Weights of a small transformer language model.
Size: width 512, MLP 1024 SwiGLU, 27.3M parameters.
Architecture: RMSNorm before each block, rotary positions.
Training: a variant of Adam for these matrices, 525M tokens.
MLP neurons of a small language model. Each row is named by its layer, matrix (gate and up: input weights) and neuron, and shows model dimensions 32-287. Each number is 128 + 24 x the weight over its row's rms, rounded and kept within 0 to 255. Numbers have three digits each. A neuron's up and down rows have the sign that makes its largest values positive.
After each neuron's rows, "fires on" lists the tokens most often at its 100 highest values on Wikipedia text that the model never trained on.

L4.gate66:107144140123129136156129127145112153126126154144102110141121105155141127131145151130120163196115154126098110168115119139158124101123138127112144113136087128140115161112149121123148077149095135150143123088129159141127103134140149130136115101125079144128153124161128065106145106135112121122148129114094143121117125108146147149152160160129077136147131111093078144141157140103137109148152156150197140136133160128143123120173130094105075102123146161133165123121128138110093132105143076176130120111120104131144142151117122113120116088132103131109110131135140144083110123137130117067114090117144119137125111157148159114113132115194088167102162100138177140176150111133102130123146106142155140125086165139085166153177130140149160132110143154144130178130113100103159171106157097
L4.up66:113151123122147172147153089198117138145151127096126176134147158113122188103132158133141070204162156153085133175102087110133130072125131137111153173109134107101113145177144091155110114136158154133109148126096123152102142138091136120157104110127143139143129146151163115087164094164136106144121112098109129121132139129131140135157139157126109131081156131154089118105154156144152105110139170115125102114117136112080101139126136124138165157122157149143134144131146140112073136103113122133085130120131108133094106127108136146129122153140141118122142117161141120100105099133086119112091092117159123112116095156128106139154118145144102137084116101130127156175113081145122076106131126123157164121106115126159134122140186108165113120135161161174120140129137116134173130120136079
fires on: "| ", "(", "s", ", ", "also "

L4.gate845:128115137144087151133102155165094124124100130043117086111140146154145136091132147139115131122118127110140098160044114107096154104122103144183131102102142139117119107144123155111116132120140117074150138106124112149132084094080125126134146111110152142131112152159062142125074142129087147110114110115156120123145137135147141127162089146084139144142110111135133105087103180125055103152076115129120156157105134110139135154150110116116169139130146116129142108136144097148163122166135135132130100131153172172105137113151105117148121153145131135131130110149093085119140118115109146110124163102114134132128153138121145131140124163127082145109132107097125150109098111125163095102185130114111152128130120112150110088155134142161101116102130125124090123060140125122120077143103158
L4.up845:130165130131128112121147163166115107145146117173191151126140151111134091115154135161105180120170094158134127102131145155108128104112127098119066136125107152144116114127101145123172120115132157153162124139128178119161163151117107138130124076154143117117154133068157097190143127098135147110119126118112131100116113129142097127119114147134122145123158158140115120171155144125128157117169130113110155128103119095125099124120105085113151134124150116100100152089142121115132159138143170135124134117119166108116121150165133157146137115130171121108149127162112105142101095166132141121171168154061151101143131120143194147167114143153122101103161138145130106109070147171163154094144120103156106131091125154131087128113122130104129124142115114105167134168167129108155141157123112
fires on: "===", "==", "player", "ar"

L4.gate82:126141129164168112149169123119118124163112129084119159099130129127100125107177148144089118122143056148097114096081112199165128097103148109164145131126165125131093099129123107164139164127099117137120122089169138137146126127126129119097161112090126169128155089119050111127105138160130147084111106203156074126126150113117134171117142124141138124146089139135163110154130171110110067102106133127130139138155094115141102084156118125143108141109096155131122125142141101145126144127139127137184123149129133171099151154111158158160141136164121171165059145144109148144145133131131127163134133114174101150112145152082164147121109145127121137132140141110104100131095096137141107144144116119137127164114155146156117109113120077170154158122122116112137077083149129136129078140159156
L4.up82:122161122144131153127110116159118145210143148104103140129120126141144159105156156162129125129111126133112116106109139176165150093105083148122115151148124094132123134143152180140118132120158093127140125106128188149156130116173139159136157097143129125119141138142089099168176101149160151124097107124134109160132105153102156088174139103155130144146120138101154085166165148126119114117160106154109122151102109129131091127135162093127162149130118131111106149142130132127131123125140127146124174153138132128058132177119097122154168113104121165146145125141097117102114143115141083123168086148139106162120153152120148162115153100133126119092118166088169076094112064181097112121160132184123090115157117106157116119123131137109118111120128098045133135081124121133135131158171069
fires on: "===", "==", "\"", ". ", "===="

L4.gate854:128169141116162113134138122115104148123123158162109154085144093145116088158128146144100156150122128138128131130135142088088123095090129128134169141119137122133118118129131136120096150105093109120121131113092127125149129131135136095133100116118068098141099128126099088126116115099160128117169157181112116178140169125150152156115163169117087139136141112153052093129151130122109122142147178137157093140114137156139135159176147115067131118085110133133156140151203133157113103125128094147155124155166064093106096133099153107112095108128085108127159128124159112098130067105187147131147066159155094142125113157131111144082129133120131146117115108135148119139146104124148102154144145165132120152123186125071176163111125133115137120084145108169180163137084123100136140127088107
L4.up854:110086115118128128156133168133122128113115129116087132063147140114078081126150113101122118156133113147161142162111125124149130136128097133147153155142111079164096086121148123125134143116137158145112120129083117124137135128118112117145120158137084136099120147113114125107144115154158120169142134145143126125127119146153132163146140118148114120124098136142113141104203143065143142156128122074160122129130141139111136112177151098107133164168111122133156180157111095118121141098112118120132155185146123104157122118123124134150158120099152138143128115134153132099096118158130150109091098173186121132127083102121146149112097114143115120106107105132135107142135110117144154115156117130133126113140119137080152101136139120111159127098158180132122139160132155157149138147163109
fires on: "in ", "and ", "as ", ", ", "by "

L4.gate62:100148134145153095119130121114103145160118109147141144137131159138159129149159130128139134077125150131119181122148125123154119104141124120114123106115130139138164130178106138111091139127142134147135120091109156130122132157132146101139106092122112116139146076123095125120164130124144129151108092143108134137141133178173139100141115107118073193102169087143097127142118151105131165128144150185141131132119117123179107084147128175102119106149135144117116134150131117113156138087114154183127099149167138120144098148141154096145145166143157170147098159108115130164118110168149117108115132178132113136134079114148136134096140098122127147103135145175152145112137150110136158113136177121129112129097131144094149119124099116155118132105143156134134152101133099094116145094130175
L4.up62:149142038141091147127115134136111119143099122106164090147142133105098127146138093134106110136137138091194129112149137109123123128132137129126121127054165107117137109139091108156145145119156164127109129114121082104105092132113162095121137135142147164134130156139143141138121124125111176132120130108115182120092091111116065108163136119114101135092111111163106172139105132081115128101148153109111146110151124141154127070098162110140109138090135133143149156156113170114136116123143129133131112084120154174124089146163142141130145174125143128121123122151133181128141117178113070126107109080106083108070132152110114158111143121145104123057131173119133139119144137126164127119139145087181110104160108117102166117161097126116123115133123122056126099143155143097114138107118091
fires on: "\n\n"

L4.gate107:136180088150074162104111120150147164113177167094137078116135175119093108081124142150113129136112142151124133127173160144111132181128134104111086156167108103123118089155077158179155144098130200158102134138123114072135131111132127131113153134150118153142133091168126127125151108154087107114101133097145136150081141118111132107164131136118121111116119115121141122101081149151119100086153122103155160119106073138120093142125145160123142128124110128129148116122127132130107141148101157156167111107116121137152098128108108102156145162113140151121152155140096121137114078163148086146131127192112082115175083131153122146075105145141127176142129131125109091077126164115126136132123125137122138179124114154145153116162135147118111103146102166096152133130101108113157160131105119
L4.up107:116081134139115155084148125170110118158181120108135141109147120151114143142168128139158152164150117115087102154146114130077085123139130152143116112164130147117137085193126115148136073134135133125124179119114141092104152117122121138177146116142139111137146157153152134073114165086110133170119127136144130160103136143164109123135084165126165139151087141103100127115131128105208104156136105116140127150148150122101105131126084124103114144159139130137144140088120097139134126128140120131147165111097128139158167113135127089096167140110158146163119122136141139100114103130130167126128144106148139066130151151165114119153137186072140164138159096136124162082161094116113122115172054135142166079115155113149128108165116157156128094125135132115117134147128129110079136154133137
fires on: "the ", "k", "in", ") ", "; ", "0 "

L4.gate482:113168129158102158142106125146132099094111152084113131102089138118106115144144140125125156099105174138137153145096153117141112124174122141150140115151113153110108155144134085138113111127124139122123107127130092102127084165153125083159154131142148102147107157126127148163112125163118101167175154102120117120146141089137161133106118156156134118127118151145121129095142187166161116143074160179143114110119107127141117136104112157110156161138118142109132120088160099110145139121179115157163079125165139133117132111142184151082142145100160101120105127145121103135128118107126117130140090127166126119167149125134121184146162157141117118160125091128130099104122101152124123097101146161096126132142107118139147114096134121108158146135155168091102137108127166124159110093158128
L4.up482:159135154133173107134110111138132118133121099127164122121089163117148087122133100090142161099100129113138107109163140089123139188057099135120081106114147158125108112124122106111151102125131136153121079108123118119125155118192103137123126130156180096147135075067119145136134085158138169057119158092104148123111117131115166107120163180119155134158136110114111091145116102130120118103176106134140138105095101116132117143135099112163152137152118128118139145091141139123130132120153136165167132095112107095099109083087158116126139099157149122139134136169100091115119124157130148171150152147131135150104138128168122152123090132075152106101151121137154086067116126131139146091103112141113125132131106111129147126105089107127116204173128120135116150136092155114157099117148150
fires on: "of ", ": ", "to ", "li"

L4.gate253:123157108125182095150125132156123128134168159154144144116122107152100125103158183146111166134108140145108148192124139134104121086166135120139147152110134151089097110099115098130141134126107165168091090109130181140094137130131136099134150167148096165152156087162153153132097186150140165116177113128127107147086137139108141139171128135081151141140141119137118110087131144151108147101127148126160100135127122110129141132114088122113154157089084146104110097156152121130101137118127146129196107131149117165098135213105176139139129144146095111132156128178076137150122136129153113110103145132141121132106122149126113155115175175107113154138110073171112128156134145137130107091156097111125106159105197135096150105094110136167112099153142114148132141100126135118139114139112154
L4.up253:123120088144123143126121122110171134137160125106093107117163130105135114140164157110174134091152086114133121103167092115158146092151168102171138114116139087160102085119155140127092116108131137111135137096108124125149135087117115148137158127170120101163146117101146132152124188137151158127122113140093137161125136098115121109132137100126086167115099120171123179134125135143125115084099169123102142123152159098134101065128131119150140106144082142139096101118102120115187133127128098122097121142183106125106165153145197133167137132197123119146093142120124170131111112166181093108098128136126119075150132130135142130158162176102124142157134098140151145122143082136108152074113109106125129149154126136122110161108118112179133117151126063122123135118152137116130142146109060
fires on: ", ", "-", "of ", "an", "u", "s"

L4.gate611:154137130117136150141150102143105096147148186103093164123159107094146087132096176117117139139114057137109145133099123121172140095146159167107126127123127138108092139153120099148066128113136093103149166070140155153135092126136129111120156114126128157097111115177142116152135102105161140124130070140093139124167160111130140140169148138129107134099112148133168143151112176136059146144127142140099110127143130069105136091134144115080133113104156168089173097146137095096136118119109139130090095126190144136084142130146135155152116163159138147098125115121095091108109105162150138157143117158123131095143143096106148127123145131116121106141125147102119138146125106116159167120153145183161146102128126134130104138141148115131121167084188095116152149103195112140145136105160099
L4.up611:118155100136101140152110158144143159109169172169101113133138113123114125112120108106111131091140140135123094133100140160095086111103130157164125105142129125150139115123140170132163125166162162149141116132142144148171098124088140103095107088119108143138101098163131108101133154183143165154137099133125163153139097137160142120128100150161126129162159165155121108139160117088138112102171129131139104144121116100101141102173151082126101162119141089150104131110120142145110147112141134131121111163120117129123117151099106129130110107115106126114113120117127133093108111114136113116106167141134080144146100136087111154105128128146087084091126132113092106124119143143149105151144150073084132160131131144192158136171102104114121091130131148110141139100120132152126121170140123
fires on: ".", ".)", ")."

L4.gate314:117125110120151109133114130101143136092176158117109093150115145133141105109165159149141138088117139109148115096089128138120174178153104122113108123126139161111112116168125107147129115061145121115152100121164113100139162125119150103112133138109114110115141137148123151132112105126105104111122159124169166147149148166110142167145112147104125125099115112104110130139157135148121130132080106095123160119164150136138105137151144117131120127149098125109091155078131121138110185097144141101114125166147143100108145133125193152119138148145136122113152136126139096113105073128120170092099126155134120124124139114123119157094129186161084125128163124147092129134104127149155108151130151154131145159138119089167098149154175149126122082153162162128091142116110182117161093111115142
L4.up314:124092140131128147147098103097140118152071133102113099136093094125155125098131130137114112158124122090114140162124150142120072144107121107105137115105110119129125105181140114081082055122129094105159137133100094107133142160132110145132169111087133175142091147140152127163145136158152130169102132103109121113148126155147115091108101129152157153143136137115140140140105137127169124114093096097119112174094134111133131158118066124126122191122114137100122142152097145125171102104160160115095118175087106155148109115149094139116098093062111099142090143104140166124196168113113116160119121115168137143154091143128147128089141136125139154168176146111152140105115117090116130117111141143110155131128112106112108117107149217141155189113156119111125141131112131109098106132094120
fires on: "in ", "to ", "suc"

L4.gate982:139102143172080097121163191092161137152145164158106129081101112088146105074113131139111100125113110114114108126126107129122169147112110090041103106134164144150136088153142110136171157134165127101139114070125120146104134156141147108139141097125104113087120144173096081101117101131116120116106127152126151159118165150130128160118112150094124112142121126120116114118131112102101132140122149103141099070124135135145171081114144131135168157103114149095138128164118137115160118133099150176129106144131122140127082129146139099118117126137130157138120147095138125112136101166098119138147119159145127122124105140154132148104155142101170111107168106144125146118156178113098139124154125119122154131097147113084153171122119149126137104095164141124094128153139101079123161112124152
L4.up982:097119126102130132082137102128120104085097107147136072127132115123147137133138144149127095096136126088116115117119183111129118128164066108137091119153141137116163122164121122161114121151128107115138132076112114100122130120094124157114140101110059133130111132094120113121133147100152115123152188125141086095166137141114119123101129132150127090144119122080144097133126074102097105120142125142101112096139112157121101118108119142138172146104140124126119161143087134131136151124130150176107088128144150147141094171125137139139110152093156155100120171121115133118129125128101072158096150148104142133122143092152126128119093116094110111118110083116160138141149114164126098088138119087146157102133117108120114143123103148142128132105141101085100086143131140093126149142129109
fires on: "in ", "(", "on ", "\n\n", "for "

L4.gate493:123172128132118123146115138118126156051143125134108143126126176128118147119175175167119161093096115127112122130148163157121153108140137163105138124140150148138124116117104083150094136133145084137153122115107154128096117151112144132103096127163111099107154128127123131141148120094103154127128145114135141147140142138115125138122099164149132126136125139096160129108121134127063085094126154115136127100143136154176130120147120121086142131127120138123106141114148123138144110115090165162135038145194126151150136126118138158142150149145144150124116120096155130144115125138123126167087113146126062158121135136096133129127118112136116143093137104110142131165124113137142083091114125092077138122155149109121112131156097126132151125126168080150145134111116145105171124098111142
L4.up493:094151129137121102124138119152167173166129158080143096108121120147122138140178130125107127120141117147131157146155114133152138103136142120137130120141144144101174130130133108135128199087116137112120145114110140147169085143060097145109146179142120160094145103169137124133103166140091125113130109103148142130145196163122119102139127118119171126136086108125158128099146120163132154135122089164132138081138151126163130099160134154121117136136167179126155089149121121157113087102118149147151111144109112110110133117132139167154133130132118106146159133157135094150118121080130114104130140101083131161141084126143142129126139118077122136087162139136142113141159138121113125163112103136125136146114112124106148149117134108112106117122127090137124102118167071139152167139127157
fires on: "\n\n", "| ", "of ", "called ", "named ", "used "

L4.gate580:132140129117134133163078143123116160132146156099122131130098158156123129087127160146149139138143173076125136178118156139124066107172116162184124108129120142117124158121122126144151130143094074117165125098101150130127104123105123084079119113135105104152103110147114159175156122140130112077145128126143124135122114120125131140152149101136120126094123151097113109152169121131113110123145165149134144127136086105112116134132116050078117152100112165134143144145092120187111173100157135082140107175131127138117118127111147151121122120131108096127160139181100124088126131144122121164136086140160061133160133105088166173121126170165108168119087139118099104114118090153165125100134138132135104145134113151158118135085130093113159091123153168066157093126102103161145127118155127
L4.up580:139131139179092124114142149148147118114107163137100108100150088122136108095137120136172099110146131126117078080144118114154126152114155124116114070111139160114109132177111123123141162177108104144171148097166103141141100118165132150130117095081138131121106067160142149133100124117110128142115129120130093173163139126098114142127110150110125151139115157093189177147137119128087148149107092130175150135145116089124135106160136142112136122146109135143161117124129116128118141188139113105154109147142103099159154089100130096091129144125113111159128139092114173151141182109125104143193156116119131107148171108133151133136140143084124111109129093130118143136149134112107122178141121134121094119114069149158126140120091129156093121105110122113067132105124090153115115094121142
fires on: "===", ") ", "| ", "202", "201", "200"

L4.gate256:173127129107100111140143179141117145158157139130112154139145093147138130114117097100104168126151119162070154142096106153089074101094146154131075128135133145162109123116141129085134131161120149140160171139167174146164097079095138099109119074119079162129090101138119149111091075140187134136153122115120174127181176127103116140148146150154136154114090132142148127131168123069148171150148104154109126153118124130082161125158119077095148136140130094136124102173127108102120125135127167092132141121161142110072137126123135122102107121139130124162114085098143092120108137126182103108103077059118091144141104140136149151120124136122135102145130083101081157142115146081120101104143141171108117099145148131135145138163117102143109126115125125096139174087161100125159091156144133
L4.up256:116140104116156103113109113137113125175152137094121125110131119120125142118149180173136116151130101109144149158124123144155140133145153132121177092166155137179100127159107150157080170141111115109176137125133132153146087101123124101099135094136106101145113110137074095159134141126103151125091096140106103112143134113138145127160113109144170109124168115168167111107149141119123144119097130114149146130138146057112146126163116143129086138121133109133181153106112083136131107132165141142139051115145182143137122129136146125090203071137099108128115168102130107099132106126177108117165135115131101091135116131116111143108149115120141158104159111141132131132130070118164147120127162084101120119140122107187150128127163114118111122137152103099080141169114092128130110144141113
fires on: ") ", ")", "– ", "| "

L4.gate57:113175121167136167108148126104121130148166166141162111115136127133108139153179146090146106100152140158089145160124150150145134081187082108110113132147136141171141111154159134143110117143096076148129116109103140130135160122156144113109100146113118138163158100149169117083145141112137142105111143118114122127170175121132126136137100166135119108155139125120088135071108136119142133065094122101118169153156113087096100129078108152079096116143149128122139107119136157098158133127080142144160108143156142130116115161117078157118120118153132119161116131148136175163148174139142100137119112128078133127154112133132116131141137184082144122122089126111112130169141172157147115093120138147123106143150106120163117100107154126172143123139117136134132118100111176108116143158124134
L4.up57:137176122083126132101140107126150141107146140139124104137148157156130149132152129106127157128121127093090130151141130101138092123118119122135143148124154138153155117123124167087138143135143134135128174092128188125106167132124075158125125110171122155128119154099139094158122149128104099115139106104173110110126137124173148061155120185133108148168124103119148136112115134134139147135127138100109117119118170124090166068166126157155105119176149140121108090161106134143097103105122119162148085111118121128140157077125094127167139081106119128112096108137141121154134133166121127145159160118142127117131064132145130110149159153111126119119104122157127131145098104144160119148107162083140166146100134119092132114126130199148155129124108119115123109114154129076135159149150138
fires on: ", ", "of ", "| ", "ad", "en", "i"

L4.gate877:174147146111120122111112118124118148130129172101104105126129154172112132126109108133071150160101138144137128148144165129109144144159119094131120124184066145120115149116091135131122098158124150126169127144127125114147126142138185111116063157111148136116082114153126090133124118129144134177170125135163133134109175142171111151124104132149122110093097146111106135100156143118165115127111163080147066091132137139103132151136139123127150098137102129120156109139174130128135125113107105136121138127130106128118118138172120058086117074117105070122120078150147115064164098091094156105144113138199153119088122126131113139120139174171113115146140129143135151149134110125118153120094135105097127103119160100121169158108207151151170082137124129076109143124119142137156139085121140
L4.up877:153139159141145142148140153109157140077129192159104144103135133147124130128166139099147138183096157168146121158105110172153172109119159125121137161120119111098152119076127151076121096121160167128121127117126123107140143120129148182119067142088115166160115144148079093093132103095114171157121153115140100116074126123144144120123114153109110122115104108146143086103093110138145112144153123110112114102088104170136143152080146137080091154094070173134151122138163173123161108131119145130154129130102083140085150165140125139124155112147107083125131111143156144160165127099125137097143143129133106127127153111121128124108118117183154112134145116155146117115124105136151119135130113114122143109123182110104118135184132136130125145104163103187162135135118111111124097094129163
fires on: "of ", "I ", "(", "in ", ", ", "to "

L4.gate594:094183082134155136131126160129157142172125103124105140098126126119162100124122150102125106139128132118159133154125140174116140139183124163119131126104128136129108117146129116144168106150095082135138147130155119140110098082139157131123147125131159152139106126089139130103127145118093129123124091162146114126192131149093145085157137158117132133126125117130132106145127128109116129116142111121129156115161133076131060130166120145099119157101122187114121120114125092144106128117136149102132104143136159094085138171118140120106130148103133094172159127095138124148141120184136127188136141134149097116124104160158166119127156176139114150159103140102141122108086120133145102126093185144106114115170106164177060118161108131125131115137171182170146102120103169135105110141136084
L4.up594:133133152123087131154111092110135141083160102166149137107115133122106110165117164120083109140139107123156110084145124100126135148102153151136148090174118149151111117098171130103160153136127180127124144177158083133159123103120085127142163137119164140150166112134118118104152146146128129140124092130078084128142108149132114099116154074117150044125143115117112115110143143139108123136106142099148145141141117108140133115136181159110134147116149144145153122112106123126121119165147122114132136133131089113110131101126157129098120135115083148141131096116145099120115143111149122108160137106184086101128159164156135113145147132073140109144133152091102140160142121126135152163153099146099101152139117191098132152165108131143104119126085143101156140105180117169102127121134134
fires on: "ers", "es", "s", "ed", "ation", "0"

L4.gate354:123106090142098119111094169119102117164140168137123139081152142155108154092155146141139121148147135121084150126100167159121101099129150126153103102117145166152119108107150124101140136130172145087150101127189128139134095127132110099125123142089111124141148118133111126143121122129160135118177122153134136139128136111114136137115154185151090163171166100122094104142131177130136116142145137117126130142095099093129095146144157137097120117146140158115129140120116156118136117101135121165172132138173131161106113127129130077083155155160123146155097130105130109105108084180134098085124073136139147110143086117146142138063151158115110133108127092104146151094105111124146134140129123108096102144110146150139095122114113110124147107151163151110113151083113122118200119115115126
L4.up354:145102131104117142127144125112128105135146182096138134124132131172111136132139091141158143095126157162133150128141124165137123125137145116165080093158134111160139138121084167147118097168099145100130124123119158144154158126128110093161124166128135113116112134121162095118142138164128139114118139164116144143123174076114100089091175149089117134113155111105120104173090157099116099118153116145086092161117126126101151173103182166165146074123118126107114118114132148156137139148128094108114097135142136111113120099128094091119126178079128134162147184165087118091098135092106114104159137081129139134094151131190109130108111115082144161115103137107117136107116157135155147146108124124091114087157131124145128115113090146123092111147102110101147184120112135164128095149113138
fires on: "200", "201", "t", "195", "li", "199"

L4.gate341:115125124160113114165101141146103122153102123133090109089131137134143134121129118135108157133169115097121125165120124141119147135118145111126150162158129106101135128115142104137126113112149120130205116117140106131130163149115092154112163086092124113153099096144069121107137126102165135122100172123145133114149115099129129130195110110079140115104137147123131141082135174130166131088164173136111114121112085140144109140117182093134130156149134154100146143149106104090130099066134163130171168114153093121119133192113123134109125111139121152152137101109184158167146115104068099092172105129129136068144127091110124126152171125140099126150110121142085127088151105125104134090138086145104100113102148136115122111154146135125132106089152146114116164128150138128135079139125160
L4.up341:118097097130134135167117140120124082093118121148083134177118129099172088134124127083143165106099112118153146153127129094146148121083139121143162145161131154120080129113153128149168080120106139177138096156124143140107164164124086145111132137097135087119148125119093156148102110189155161139155119103127118127128103132138104115112153101141098117158103165118124125152132154132141138136180115116124099130126116151143124165101120139125144134141155125137068122149159103135130118140126114094197159110170099136146143165102095162132099109128163116123143114124149096132157158094114111133154127138119153128159104112106128101104139115120154114125188132163133123104117079139120120118116098138137103086111117124087102121150079144106171098126137137145110183127122125122105122114160143
fires on: "to ", "also ", "only ", "not "

L4.gate515:159126130095125188171099121124086137114085191131103089146130180187124181144129127114142111113101098130183092134101149126112171109137148146113122123142098162124097129176122132169116077111105141106127142165128124127142112136071113078111140119086123085134082125158070119115107113203123112123099116172101123126135109110181148156131122122179084117152114147140130125120158146164140159154075136139134122121098116146135138159158116154144108122128087145134147148123168128133113093136157115163121104165163092096075102143151096133127105111113132126132144117085134091079122124119108098146163155155172083101121115109133159134114141106150089126143178134089167131144116151116168115110137150154119096159129173106144119127128102097125130125103101141131143124088103108127159136119117150
L4.up515:136111131171138142101129130100125122151126122076173127094156128142117100102128177123126096114132097150122106133120136180083145150135130112156104110096158142140107115130094147123133175132137098146115129084154125121106105125155162143157140106166113161110120154103105141178128127127136181099103094124140109139166136093126094136131141131094188134166123069112152093160115124123086076140147097119102121171111170122091135121120168121130144116112112144120078105105146151151123149131121151113156135142152130129160108086118117109123125171179140162158129110164132147130142135135118098144144113126094160131108119123110140161154115168151115119146129071123134149128109125147153134148173138152125124158105109095163121129110158127134116094113157095127144064114136146142134104143100148
fires on: "===", "=="

L4.gate596:153140144128089154098102105119158131167138139119139121099150130122151079160090086096075151145128100136153104110128125101125096141101137139128195094124130108121093119107145119133132086153150139108149150134121123136131116125105127158100129095105105122118121116157133159130142100155132165104155145145122150147131139110106123139141106115148109121139119107157111102121180148090124145134172134134120097096135085126183174139167154165141162143136117067085101117156123124146120091111125148163111130089174095160104107166138112137108159126127094120099104089102127128106105126123111136127167100112138164096067089114177119120128134124099149126104108145107146095160079118151105135143172158093103088150100151130163107127166110151131127136139118117102151101176151126154116150107155097
L4.up596:097119178129091091157123095112147120093128140166140144134163144097161131142102137144109140137135130142131140129175111153146178119130114138149099116168159137132173112102090098159122146172149103129115144138148113139159114134126147104066060132112129099103113163114110123164132136169148119083160150107126132117167144121128110163160109153150108146163117103138137139116122118113126115099102117144145093137149175102126201118103149138121122116158161082144118107121118107097078126122130073135066138158144070105145134165159114110179088100163102132083167097114139112142098131115121136133147141132107115085138131096127145142094101145116170117133126132100098113155135090135127172133080174144159104126153102086156135131162135150105096117140135112116144133144156117186146139118143114
fires on: "A", "F", "and ", "After ", "Y", "• "

L4.gate428:110151096141119083117130123061113113144114126124148161150153106112095105113145129110089104111124152136134143100142161095119080100153150127157142100087160125145136133153151114132148145149145118137128101119150120096109153143171080157136129129124110108132119133124102110150119131111084158115199137136140147098129172105123148165107144124091099127157125141136127169131129112112120120130164126164120109093094122126199093123108149124133158126110097151105131156140102163097113093140091148126091095160148148174106142107132151177133163123139140149125120128136139093124155157159119154145087123159147151152131084136106130163121150143165141165111158113110128094103127095148140061098155114083140134129139133114101166136134103144168100066125164162145125124120112134102151107126111120
L4.up428:128113123151089125130087124129104143143117182151122170101117135156107139162118141114138108074086125154129087116099155087121135156131143107099030127126141117177108104175154118112113082167156098110111138138146127135148090124122102096140145113138129160092124155160110131124126120106143134154119110131170097138111116066128113144160142157084130174165110093127107110082124148108114130140153110130108120158144144133119123100101183083111143105122135124130105151161080151131160096126178113123120107127110126156136178107095143142153090132149094110154116136134124135165153183122110125151104121104133079166080061130146139139083144135098119143115111112148131125147148112163147153147124139080129115145082124144122121114108097151124075155120144136137087135107098067136126121159110117
fires on: "| ", " ", "of ", "ro"

L4.gate27:138126125140160145112124121155131159141130128131132131148152123159139119131147149121136100119122153194142134116136083137150114091093168142170156123171113069147127134119131169136125110125146118119128141150113147139121111103114134151161097132127138145161144159105143150172198125117148125163091141113150119141144138100109155103140171105103095124151127094135126122143128128118154145136105131159108135153134158161108117124095142093118074163139141123139156117128145136154139099101117115126085095128147096118128147126157102074130137122141121116121162169117139134138118140158110102115109117146148075146117093161150118137088137130100124132138113108132095137179132093125194141155139172137124141127084119140106125103143161160076104109102120104132122167133125100105143099133143113
L4.up27:094129127129144127156153131145167168118153172152133123120111109106119107083152147134143126143181093116150091164125140088146137101157145071113158125111087121119104161146164124118127119126136136113123160092106110075114128108125103143099154140124123160134138124127117155098110095124075118115140140163142112154068098120199168106170120146079123120129135121112159137098136104140148143115101158117199119122143157159112170112134117121099118124173126169112141131180163128126145159079129130153155134113126110116143118122130139158112152112142097118131132127132156135137143140160119167124104119167117139139135198155110115087109162137167145109094097130117191101075131109160117125160098146104148113137142116140078153128118148155130133125082144107113131104152070146103134172143101125
fires on: "(", "to ", "m", "8", "J", "ti"

L4.gate480:139113153137116152099184110136144151138160125124080130095143140138115118054142129112163137162161164122128091160137138193113097125131139125130098114116099123145120061151139142123117116143106137132139158129151086122151107099173126149140135102153100140130107119089131131136095104100129135138123159168118159157107121141125101115123143120153153120148124136105133145142136122132151175135142121147106145114130140144085128126066138124111158163181136118127090093153164104150101130150118139150139144112110169153088096133119082087130091126104086176100135086107164126151106099107207164129133145136071099142174124157149153136107108152109102211136116133134126138119126150089100113145169183134107097137141174080126135134175118115095140135117158142142128125132144126117129144128129139
L4.up480:150167134140069133128138100150127139179163187143094137125135146126134123126155143146108142120141119097160119136146143157104114116132121127132069125163119140134108108178134124082116126131079129173102094126135117169117143104110153122111103155131132146138160134133117133098155133101157099119118137124109131134115135125132158150108119108125101156102142118097108116121084135141141155168111138107149132134102143121093154142155121139091148170097114171135113066137125114091094097126094148149170107081137139136108095126088126135170105100130126155104123097130113102132175078149130149135152114132108087110165140132134110097105173166110129140120135122117116148094123118120089080147126113158092114172118151155125157099166172095134164084054132130139093126089110139110163114104138132
fires on: "–", "-", "k", "in", "d"

L4.gate731:134106140110113133082176115144087127147103128138107104128105122131177155112140181134153159112108066148136141119087146152136132082134140159152121096148153139145117145165098120104089107107120137113168108090150117089125131093118114132150135111142121118128109098140133144144138117147136160144115094114161139163143127161116116118145100138102107184177135139163145133136108111120127160162102102140148119123123146124127134101142126148125118130102154111135133133121163101155131091115194171166145111132140113160103142127174146110095142094141146136154125176147131153097100072117141137111106086125107117121103119128172108156126162123116156141093109163132110159136073115125092171092152130094137144129149166111128136146128114162151141145159136130133143160159175137102071124101099122
L4.up731:160161145127157123172167161143120102124140152087128153121131151153132066148137100121155139163135149145140127162132118117102112101130129126102076136123143155166095133129121162152126193155132105143123160152163143109136084088150146137114137113149145126128160061146113117098113127155138146109104135120105116158127126171110091086138107133138144139152149173122169127115188155124131144106155114146101080134074131087156135139112128075147139149096129130166143134162119067136062128150094123106123153156141152064124127112144111141106152128176146124105101071103145084135111094140135152158121132119152144115118144116153170104097161134100132093109088129145103114104118110128113105172109149128152152162154120124128137142135085141158138168125136143140144130058150127133108131138152090
fires on: "'", ".", ")"